Weights of a small GPT-style language model, trained from scratch on English Wikipedia.
Size: 11 layers, width 256.
MLP neurons of a small language model. Each row is named by its layer, matrix (up: input weights) and neuron, and shows model dimensions 16-79. Each number is 50 + 15 x the weight over its row's rms, rounded and kept within 0 to 99.
A block is one neuron, or neurons of one layer that tend to fire together. After each block is what it responds to, as a language model described it from the Wikipedia text at the highest values.

L2.up85:40 32 39 66 47 29 58 45 55 03 33 67 48 41 13 60 37 42 53 42 47 50 39 19 61 38 44 57 48 25 34 52 46 86 43 65 42 57 60 37 28 44 40 67 25 50 47 81 33 79 27 80 51 53 53 48 73 41 31 47 24 34 62 19
L2.up149:57 65 24 56 39 48 31 28 21 69 38 46 72 68 50 33 67 30 48 47 54 50 51 44 61 54 44 54 90 26 47 28 49 58 44 69 48 67 55 46 70 53 59 15 51 55 60 51 61 36 33 51 48 20 67 41 56 46 27 57 31 36 36 61
L2.up163:64 31 65 25 57 50 34 38 62 50 64 49 49 40 51 47 61 72 51 59 54 72 60 61 32 62 50 64 26 70 50 72 47 37 41 60 60 56 30 37 52 55 78 56 56 53 42 51 47 33 66 39 34 43 67 68 49 64 46 40 30 68 08 59
L2.up184:59 25 41 66 56 60 37 63 54 35 29 75 58 29 42 67 51 50 54 16 22 59 43 49 55 57 24 43 40 47 24 46 38 52 49 62 30 49 67 49 72 78 62 48 26 48 47 50 51 49 44 66 41 30 73 37 48 46 30 74 51 58 63 47
L2.up249:63 37 59 44 54 40 54 44 35 34 68 47 54 61 61 57 42 45 64 58 40 62 49 37 53 47 19 61 53 39 42 67 55 57 32 50 44 51 57 50 15 57 46 61 19 68 27 43 56 43 41 63 58 32 67 21 52 28 31 70 39 53 42 46
L2.up291:75 34 37 37 59 60 59 70 39 41 45 65 57 48 38 51 50 33 74 24 58 51 52 65 56 55 45 86 58 40 24 57 35 42 34 42 62 40 37 54 29 56 37 88 31 41 37 65 50 34 33 55 56 23 68 47 54 41 11 51 51 10 58 60
L2.up316:36 24 52 32 24 54 24 38 75 20 48 64 72 39 54 87 45 45 39 54 56 29 89 51 53 39 28 75 38 52 44 37 51 54 39 62 38 50 45 58 42 61 55 51 33 46 45 12 42 45 73 78 32 15 51 62 31 42 31 68 46 67 54 52
L2.up373:55 40 47 50 56 50 46 56 68 31 41 62 51 33 34 63 53 33 50 53 55 30 64 49 50 49 47 26 42 44 45 41 30 52 50 51 59 58 61 59 11 42 58 63 22 65 22 78 53 68 35 72 37 45 53 55 69 29 51 63 50 28 92 43
L2.up386:58 57 63 42 29 40 31 70 37 37 45 88 42 26 16 63 46 35 56 33 54 66 38 45 44 40 43 60 41 44 23 46 23 46 42 49 56 43 53 35 47 71 53 30 36 65 18 58 49 43 44 51 41 41 71 40 49 54 30 63 47 25 69 40
L2.up393:43 56 57 64 48 43 50 08 41 56 50 58 72 57 47 51 49 36 26 39 52 41 22 20 49 38 49 47 62 24 21 37 53 61 41 71 49 52 15 38 58 48 65 48 47 63 50 47 38 63 54 39 70 33 76 30 40 56 36 56 61 52 31 56
L2.up417:57 41 70 55 45 47 17 59 25 77 55 52 54 47 39 58 49 30 62 41 40 53 50 33 56 39 27 75 57 38 30 33 52 39 34 43 60 49 44 37 40 43 79 25 37 52 42 48 34 53 72 54 69 48 53 39 66 65 35 33 51 63 36 40
L2.up527:33 47 47 65 56 18 43 58 42 44 54 50 46 23 34 72 62 47 37 45 61 51 45 25 60 53 43 48 61 33 41 65 62 64 33 71 57 53 57 51 71 51 58 26 23 50 29 58 67 50 36 56 47 46 70 43 73 36 23 74 37 48 70 44
L2.up604:52 57 49 83 38 65 61 27 66 42 28 82 72 69 13 74 60 47 62 22 21 43 33 42 56 38 37 54 60 59 20 48 53 48 40 54 54 87 41 33 82 47 60 41 36 55 48 58 31 58 33 45 44 35 61 44 39 63 44 54 44 52 36 77
L2.up724:43 47 38 77 19 31 24 36 51 41 54 78 62 29 64 48 25 67 50 40 26 76 61 41 65 44 49 46 72 34 46 56 16 37 43 42 43 39 47 73 53 54 67 81 60 50 29 36 59 44 45 58 71 42 90 54 44 71 41 56 48 61 46 69
L2.up821:43 48 38 57 59 53 34 93 65 64 52 38 41 27 40 67 61 32 50 45 37 50 45 59 52 48 42 52 53 34 38 41 41 50 32 60 44 41 48 69 61 45 78 33 48 51 59 57 89 36 52 49 44 47 66 35 79 41 22 52 37 48 51 48
L2.up892:62 29 45 57 44 47 00 50 63 71 19 50 69 36 29 31 44 51 37 23 50 59 59 26 35 46 44 73 59 39 31 65 47 30 42 51 67 47 73 82 34 80 56 58 37 52 64 52 51 41 51 67 54 44 57 67 33 66 30 59 30 41 34 55
Description: Units after numbers

L4.up944:44 18 55 37 49 65 31 45 30 61 55 68 49 36 51 45 48 36 18 21 53 58 40 28 47 38 51 51 44 65 57 52 44 49 45 65 47 48 69 60 64 68 73 62 30 54 68 36 21 57 60 41 50 59 61 36 79 44 26 47 40 55 14 52
Description: Set, ft, and word-start fragments

L2.up102:44 33 45 38 28 57 25 26 73 48 70 36 48 39 42 60 39 80 34 75 66 56 65 60 30 54 37 52 33 30 58 65 65 62 41 71 53 42 73 65 59 31 61 42 47 40 37 49 53 80 53 59 67 22 92 58 38 51 49 52 36 67 83 59
L2.up166:60 25 44 48 53 60 25 56 61 43 49 87 68 70 56 71 45 71 37 40 47 27 70 50 68 56 36 67 59 46 42 45 32 87 40 70 59 30 47 55 66 72 59 41 32 63 68 27 40 49 81 56 51 37 94 45 18 78 48 62 56 39 44 52
L2.up264:53 29 41 50 55 45 26 40 34 28 51 75 45 28 39 54 61 56 31 59 32 64 55 36 39 54 35 81 50 69 20 35 50 41 35 73 59 40 38 40 58 55 58 55 74 38 30 71 55 46 46 26 74 32 79 60 38 60 63 49 63 44 32 31
L2.up267:44 26 54 57 40 29 50 38 34 86 51 58 53 54 27 37 52 28 45 47 46 72 41 30 56 33 61 69 56 38 42 51 33 58 33 18 70 51 64 27 34 55 78 49 49 45 43 48 62 61 28 30 41 07 69 36 61 34 47 56 45 52 38 50
L2.up281:32 50 47 34 31 52 38 42 34 54 35 65 51 32 14 44 46 67 34 24 59 54 68 38 29 45 51 46 41 80 14 65 49 53 29 38 51 63 66 27 43 68 67 66 43 36 45 70 36 44 61 50 86 32 71 47 61 74 57 50 50 44 50 48
L2.up374:59 29 45 54 35 72 10 52 67 28 36 84 59 47 42 67 33 69 37 52 71 63 55 28 48 53 52 49 69 45 40 72 38 49 56 44 41 56 17 69 51 80 53 45 35 49 79 36 32 37 42 36 39 22 65 35 48 73 42 48 43 55 51 30
L2.up404:83 33 59 30 13 47 30 09 45 27 49 82 57 49 71 32 30 71 19 43 66 69 60 46 36 40 68 59 50 59 57 35 40 56 44 58 59 43 73 64 63 53 39 66 51 32 43 38 37 28 48 55 55 46 60 45 38 59 63 68 63 68 80 58
L2.up406:69 42 71 74 34 40 44 45 33 42 54 75 57 40 08 37 56 38 47 52 35 83 36 47 63 54 37 53 76 27 53 43 36 39 33 61 61 33 69 45 61 37 51 42 65 55 47 52 59 43 57 38 59 23 50 48 41 72 49 33 45 64 57 36
L2.up515:39 24 65 45 41 44 09 47 50 55 53 60 53 27 47 62 38 74 23 45 59 57 72 53 51 52 58 72 50 36 49 47 52 42 41 52 51 41 37 61 31 41 46 52 43 51 54 67 24 66 50 43 51 28 49 85 28 72 62 49 48 39 62 54
L2.up548:54 41 79 60 49 55 43 62 44 22 62 82 48 37 33 60 34 57 46 45 45 70 52 56 55 32 35 75 45 53 27 34 44 45 30 45 44 54 33 44 45 50 44 56 41 29 64 21 22 62 49 35 55 27 72 65 44 67 54 53 71 41 43 30
L2.up557:41 35 61 33 12 56 35 51 31 56 55 78 54 25 36 54 34 35 32 55 31 65 61 50 51 54 73 64 55 55 60 61 37 43 38 59 54 58 53 56 57 64 45 49 49 18 39 51 28 48 58 45 30 44 51 59 41 54 60 58 32 56 60 54
L2.up580:54 80 54 38 22 56 38 31 44 40 72 60 66 44 68 44 27 48 51 56 73 64 61 45 36 35 47 59 32 26 60 43 22 32 39 44 63 36 63 61 58 77 47 51 43 44 32 27 38 37 46 61 44 56 68 59 32 77 46 62 71 54 61 49
L2.up593:48 17 28 49 56 42 33 53 57 43 34 61 72 62 70 60 27 36 37 34 70 53 61 45 41 52 32 75 61 43 49 42 27 50 44 41 69 63 49 48 60 66 44 66 58 56 66 64 36 44 51 58 50 44 91 43 16 66 33 51 55 41 74 43
L2.up647:55 21 62 85 33 47 41 48 55 45 68 68 57 46 34 60 57 63 33 55 67 41 31 60 41 28 27 36 49 48 49 50 48 26 44 33 78 29 24 40 29 52 53 69 38 25 65 46 38 49 38 46 34 34 66 48 45 53 76 54 59 55 12 53
L2.up703:31 25 62 23 58 33 34 60 42 48 55 63 60 60 50 49 31 37 44 47 38 58 44 44 32 49 45 61 25 46 50 57 24 68 44 65 55 53 46 83 48 52 60 67 28 53 55 41 43 54 68 72 42 39 77 58 39 65 48 69 57 42 60 57
L2.up757:59 37 63 63 49 60 49 45 54 36 54 71 45 51 51 68 20 36 66 51 42 66 49 51 33 38 47 61 45 64 59 19 57 50 45 17 35 33 69 77 63 63 57 49 42 62 40 56 23 56 50 48 58 40 63 51 11 25 51 69 73 56 71 44
Description: Description section headings

L4.up629:66 38 56 18 21 54 37 53 61 24 52 93 53 30 63 26 28 63 32 26 39 66 49 51 48 47 60 64 44 47 48 56 55 61 44 58 67 35 51 72 73 45 54 62 73 52 43 52 46 58 34 73 41 27 44 83 12 41 52 52 40 72 74 54
Description: Heading-start equals signs

L6.up41:53 32 41 50 63 42 44 36 77 31 99 63 49 26 44 38 62 50 53 60 48 55 27 62 31 31 51 60 38 64 39 61 43 76 33 46 72 74 39 44 45 52 46 63 89 42 29 31 33 59 40 60 54 68 39 43 49 40 62 52 58 50 59 71
L6.up196:36 91 50 53 53 45 39 38 50 66 41 53 60 49 52 62 38 39 47 42 40 47 62 47 80 54 62 49 19 34 41 54 54 75 38 62 64 71 70 58 85 47 39 66 70 43 50 45 46 57 05 36 73 50 37 47 32 29 41 48 62 58 76 72
L6.up978:26 46 49 57 36 55 60 53 49 37 66 36 68 47 49 40 23 66 59 38 45 64 58 40 55 48 68 17 35 31 42 43 52 47 44 37 62 57 03 82 44 56 56 57 48 49 50 71 41 60 48 54 44 35 47 53 29 28 50 59 81 59 76 69
L6.up1012:53 44 59 51 57 72 47 35 82 55 64 50 71 61 27 58 67 54 10 31 64 52 51 44 61 69 56 35 19 36 43 54 31 59 30 57 34 39 24 43 16 34 46 33 70 44 56 41 54 32 48 38 86 47 50 43 59 24 51 45 68 19 52 61
Description: Word-internal continuation pieces

L2.up6:45 22 47 53 51 43 63 41 47 42 47 50 62 46 37 63 38 44 15 70 57 98 66 72 49 51 35 65 64 61 46 38 27 54 30 64 62 60 35 56 49 59 38 71 38 54 41 35 39 31 58 38 45 17 71 50 49 39 65 40 58 78 58 50
L2.up9:50 44 31 40 55 22 48 79 42 43 62 45 99 39 32 72 36 90 39 39 50 40 78 40 57 32 40 48 21 31 44 56 53 48 44 63 65 43 42 50 64 46 40 67 48 42 61 54 43 49 53 16 52 22 60 40 70 50 66 62 50 43 36 33
L2.up36:30 44 33 70 47 39 16 59 43 52 27 40 48 22 31 79 57 84 33 47 63 41 66 53 52 48 59 53 77 64 48 42 26 35 24 47 71 55 42 48 56 13 55 56 40 25 21 49 51 40 55 19 90 08 68 37 66 55 41 58 69 51 34 53
L2.up37:45 34 48 53 64 45 35 34 67 21 47 41 66 13 61 52 31 83 47 39 44 32 69 54 50 52 42 50 51 37 50 58 55 83 36 81 53 53 52 30 72 07 61 67 36 48 27 58 49 23 57 32 45 30 60 43 32 57 54 58 16 89 46 33
L2.up229:51 40 60 63 53 21 41 41 60 71 79 43 82 51 25 69 47 80 44 63 48 33 59 69 50 42 38 46 26 70 52 43 46 76 45 73 54 70 55 52 67 45 49 67 55 37 48 44 44 52 51 36 53 19 65 35 76 43 45 45 58 32 41 46
L2.up274:59 35 44 51 79 58 24 53 57 23 57 31 71 39 20 65 71 75 51 55 79 33 63 47 61 24 34 54 52 56 55 54 19 43 45 47 53 41 46 42 61 04 49 74 64 38 50 20 44 58 47 33 37 24 52 52 64 59 46 80 30 42 45 39
L2.up313:33 57 46 45 37 39 64 42 61 36 59 61 85 73 66 46 43 30 40 40 26 65 66 29 54 36 23 37 24 35 77 44 35 48 48 31 30 53 79 54 47 64 37 31 57 54 75 29 18 44 38 44 73 55 60 21 27 38 52 84 57 70 76 87
L2.up370:73 43 54 50 55 35 38 27 56 19 66 55 43 44 33 73 47 60 47 26 68 43 67 32 56 22 33 64 42 58 63 52 31 48 37 42 54 35 56 33 67 35 58 59 49 58 63 59 51 39 61 17 70 38 52 35 29 42 61 76 54 50 57 62
L2.up381:32 46 40 44 57 60 46 71 45 61 32 30 38 65 21 58 47 37 59 59 23 51 81 43 19 37 51 38 68 68 54 56 45 27 39 28 47 59 69 59 45 44 66 26 52 68 67 41 69 48 54 58 39 48 49 40 52 62 46 54 59 66 51 56
L2.up413:41 45 22 31 13 38 46 14 49 32 35 83 40 62 43 53 48 69 38 40 37 55 61 54 45 56 75 35 71 73 31 64 43 29 37 50 71 09 47 67 48 47 54 58 50 44 43 45 53 66 35 53 51 39 57 50 41 92 41 39 54 82 44 57
L2.up475:56 41 41 60 54 35 41 18 66 59 53 27 69 23 41 54 55 71 53 44 68 40 59 48 36 36 42 47 50 53 38 22 63 72 33 59 45 60 33 50 29 39 59 53 56 27 59 37 55 49 56 48 71 26 45 39 54 53 41 82 30 48 49 67
L2.up537:56 27 24 48 18 43 62 61 41 26 44 57 81 43 40 63 59 43 42 29 51 64 37 85 50 14 60 49 36 50 54 28 34 60 49 43 59 65 40 09 53 58 41 74 40 40 45 68 48 51 37 41 60 31 51 47 59 51 61 57 59 10 49 55
L2.up596:54 51 50 77 55 46 63 30 53 26 32 66 71 58 57 60 45 99 18 30 70 33 60 35 71 35 42 71 43 76 53 45 39 47 48 57 60 47 53 43 66 62 46 78 65 62 52 49 44 59 30 49 68 40 53 48 64 56 50 48 66 60 45 56
L2.up634:54 42 62 54 53 33 22 28 53 73 26 30 78 42 60 68 78 46 23 41 47 62 73 46 64 57 50 63 72 69 50 47 77 75 47 75 61 56 58 63 71 16 63 73 42 73 34 47 34 73 53 52 48 31 54 50 53 82 52 70 39 72 49 52
L2.up791:59 52 41 35 44 22 59 38 46 34 64 49 69 58 65 61 59 37 45 34 44 43 30 52 45 50 46 32 64 27 26 29 40 51 38 51 71 23 59 64 49 60 33 77 26 51 43 31 58 10 47 63 56 53 83 59 68 51 28 61 46 39 57 32
L2.up885:56 16 48 74 56 06 41 93 38 28 51 84 39 34 38 62 49 57 29 42 60 45 27 49 70 49 44 77 72 52 53 60 39 57 39 69 53 45 65 30 35 64 58 37 64 73 41 50 66 78 58 08 53 45 51 55 25 50 28 37 47 28 31 38
Description: Hyphens in tables, compounds

L6.up185:14 15 57 51 51 28 66 54 60 48 64 58 29 50 38 48 46 58 64 69 63 65 47 29 51 45 32 39 43 36 34 48 32 56 26 30 35 37 43 67 09 54 84 58 79 48 39 55 62 50 56 36 45 52 52 39 55 50 33 59 39 71 50 49
L6.up306:32 37 63 30 36 49 69 40 45 34 38 50 28 52 37 57 41 80 49 63 59 45 37 35 40 32 52 40 56 38 38 18 41 49 42 36 04 58 27 27 46 33 62 65 81 68 41 74 68 61 31 55 41 27 44 41 52 38 51 79 34 52 57 68
L6.up351:33 27 63 59 31 35 68 53 62 37 54 53 52 33 48 31 47 71 28 68 62 63 30 28 35 51 56 54 41 52 40 43 34 61 33 41 26 20 46 42 29 34 68 54 64 22 59 57 65 59 44 41 51 63 55 48 63 38 31 74 46 76 20 39
L6.up537:48 55 56 26 17 57 58 59 41 46 14 59 68 58 42 40 54 32 48 62 43 46 56 20 51 57 50 42 51 63 31 58 50 51 42 37 47 58 50 61 45 73 61 53 43 42 40 66 52 63 58 48 31 63 58 30 62 30 59 50 68 90 48 47
Description: Table first-column headers

L2.up34:36 66 49 40 42 27 55 57 49 23 53 42 36 39 47 40 63 67 34 35 55 40 45 68 61 74 37 73 30 41 54 77 46 67 42 39 82 86 34 57 67 46 38 40 33 61 20 54 59 51 61 34 51 56 75 75 43 51 02 37 67 47 63 27
L2.up78:40 62 31 84 49 34 57 66 69 22 34 66 54 45 36 36 26 61 44 56 35 38 50 50 54 59 61 66 78 52 53 50 68 57 46 18 43 60 21 46 70 67 32 54 38 66 43 67 58 54 54 31 43 32 56 58 44 49 72 30 48 45 50 76
L2.up127:43 57 36 35 47 44 62 73 60 48 37 41 47 53 63 43 50 72 33 97 28 67 65 62 69 50 42 54 42 79 63 53 66 46 47 48 45 63 42 53 33 61 61 26 67 28 52 67 66 56 68 26 43 49 63 64 77 48 38 47 81 65 57 66
L2.up157:50 53 36 55 47 39 61 62 61 61 46 58 50 35 46 55 47 28 48 51 30 30 60 42 56 56 59 55 46 63 48 38 42 32 46 60 37 58 30 38 46 51 44 39 91 36 41 55 62 45 58 37 36 50 54 65 61 53 53 27 29 69 35 49
L2.up265:31 58 54 40 43 59 43 60 63 75 33 49 55 60 44 49 47 54 42 59 56 43 43 35 47 75 57 64 71 26 33 58 40 52 21 38 47 56 37 40 43 41 54 62 99 41 34 56 45 71 58 20 65 21 50 80 55 61 50 34 52 42 32 56
L2.up273:63 82 22 28 23 53 59 49 52 21 41 43 62 57 60 64 63 92 43 28 72 32 52 46 38 46 41 42 39 96 45 61 60 73 47 32 27 74 38 40 49 71 46 56 22 62 25 58 31 42 63 54 36 37 81 56 43 49 45 52 73 66 59 50
L2.up294:49 57 23 54 71 18 55 51 57 32 24 75 69 51 36 62 77 40 49 68 52 33 32 41 62 32 30 62 55 58 37 54 26 57 50 52 53 65 26 62 73 60 56 21 46 85 77 73 69 60 62 56 39 61 68 69 37 64 52 39 46 49 31 47
L2.up512:64 60 25 55 54 27 57 66 69 31 71 66 55 47 55 50 46 80 14 39 54 55 36 50 67 40 48 74 36 43 47 62 41 37 39 52 37 41 45 28 51 55 68 43 58 39 47 72 33 26 59 40 57 45 40 52 25 85 54 43 45 64 41 59
L2.up532:47 57 68 82 51 45 59 62 55 43 34 53 33 60 50 43 43 51 52 66 33 50 40 42 45 47 49 56 72 28 16 76 59 58 33 36 56 54 63 54 20 38 72 52 46 53 37 73 69 70 46 37 59 75 79 34 47 80 36 71 54 53 34 30
L2.up559:38 36 47 47 40 38 53 56 60 70 48 42 42 44 35 49 62 46 50 54 47 42 52 68 61 45 49 58 53 50 40 64 59 73 36 40 46 65 33 19 45 67 63 32 62 44 50 62 58 61 65 40 74 53 41 76 29 43 57 37 79 55 22 80
L2.up630:58 63 35 47 45 51 46 64 58 64 57 67 48 56 74 67 39 72 57 44 44 45 51 55 75 48 52 62 41 60 20 46 47 55 36 35 30 45 39 28 64 36 71 50 51 58 57 58 56 28 71 32 49 62 46 58 29 49 52 45 35 63 33 43
L2.up696:25 66 52 61 83 44 53 64 43 37 47 38 55 43 53 55 65 83 38 62 59 67 56 33 70 39 23 51 62 40 41 56 52 60 42 40 51 66 61 61 60 30 69 49 63 63 41 49 63 60 62 13 51 45 51 63 66 70 49 46 53 45 55 54
L2.up758:49 43 38 54 66 32 60 51 67 66 57 45 52 63 72 52 45 71 36 63 26 32 56 37 59 48 62 50 46 47 55 45 47 60 42 50 32 66 28 44 47 52 61 38 67 32 48 67 69 49 56 39 58 36 48 75 47 74 33 41 67 81 42 72
L2.up799:32 44 74 64 42 65 70 66 38 27 40 33 88 42 45 57 62 70 45 52 57 30 65 48 31 38 39 50 57 49 45 34 52 59 36 35 70 59 54 45 45 59 59 53 66 76 64 83 66 73 58 36 55 33 46 53 46 57 48 35 45 64 53 68
L2.up963:42 62 71 69 44 40 37 75 46 51 45 48 67 66 52 49 27 45 37 38 39 74 51 24 53 36 32 51 53 52 50 75 74 61 48 24 63 67 55 30 26 32 41 34 43 64 48 50 56 26 50 15 43 49 48 52 84 58 36 50 44 67 39 43
L2.up1012:51 66 62 69 32 40 59 69 36 35 28 62 35 69 35 62 44 78 39 54 46 60 52 52 70 31 77 30 61 48 54 59 54 47 36 31 58 63 38 41 53 48 34 49 69 71 48 30 60 58 42 19 71 28 65 53 40 82 68 43 55 36 64 26
Description: Music-article terms

L4.up452:44 59 59 54 55 39 65 57 63 25 35 49 59 31 68 65 41 63 29 71 39 36 39 52 36 47 54 22 45 31 74 55 32 77 49 45 50 65 54 49 34 43 44 37 56 75 39 74 77 39 80 52 25 28 42 74 49 38 68 42 78 39 51 77
Description: Media and entertainment nouns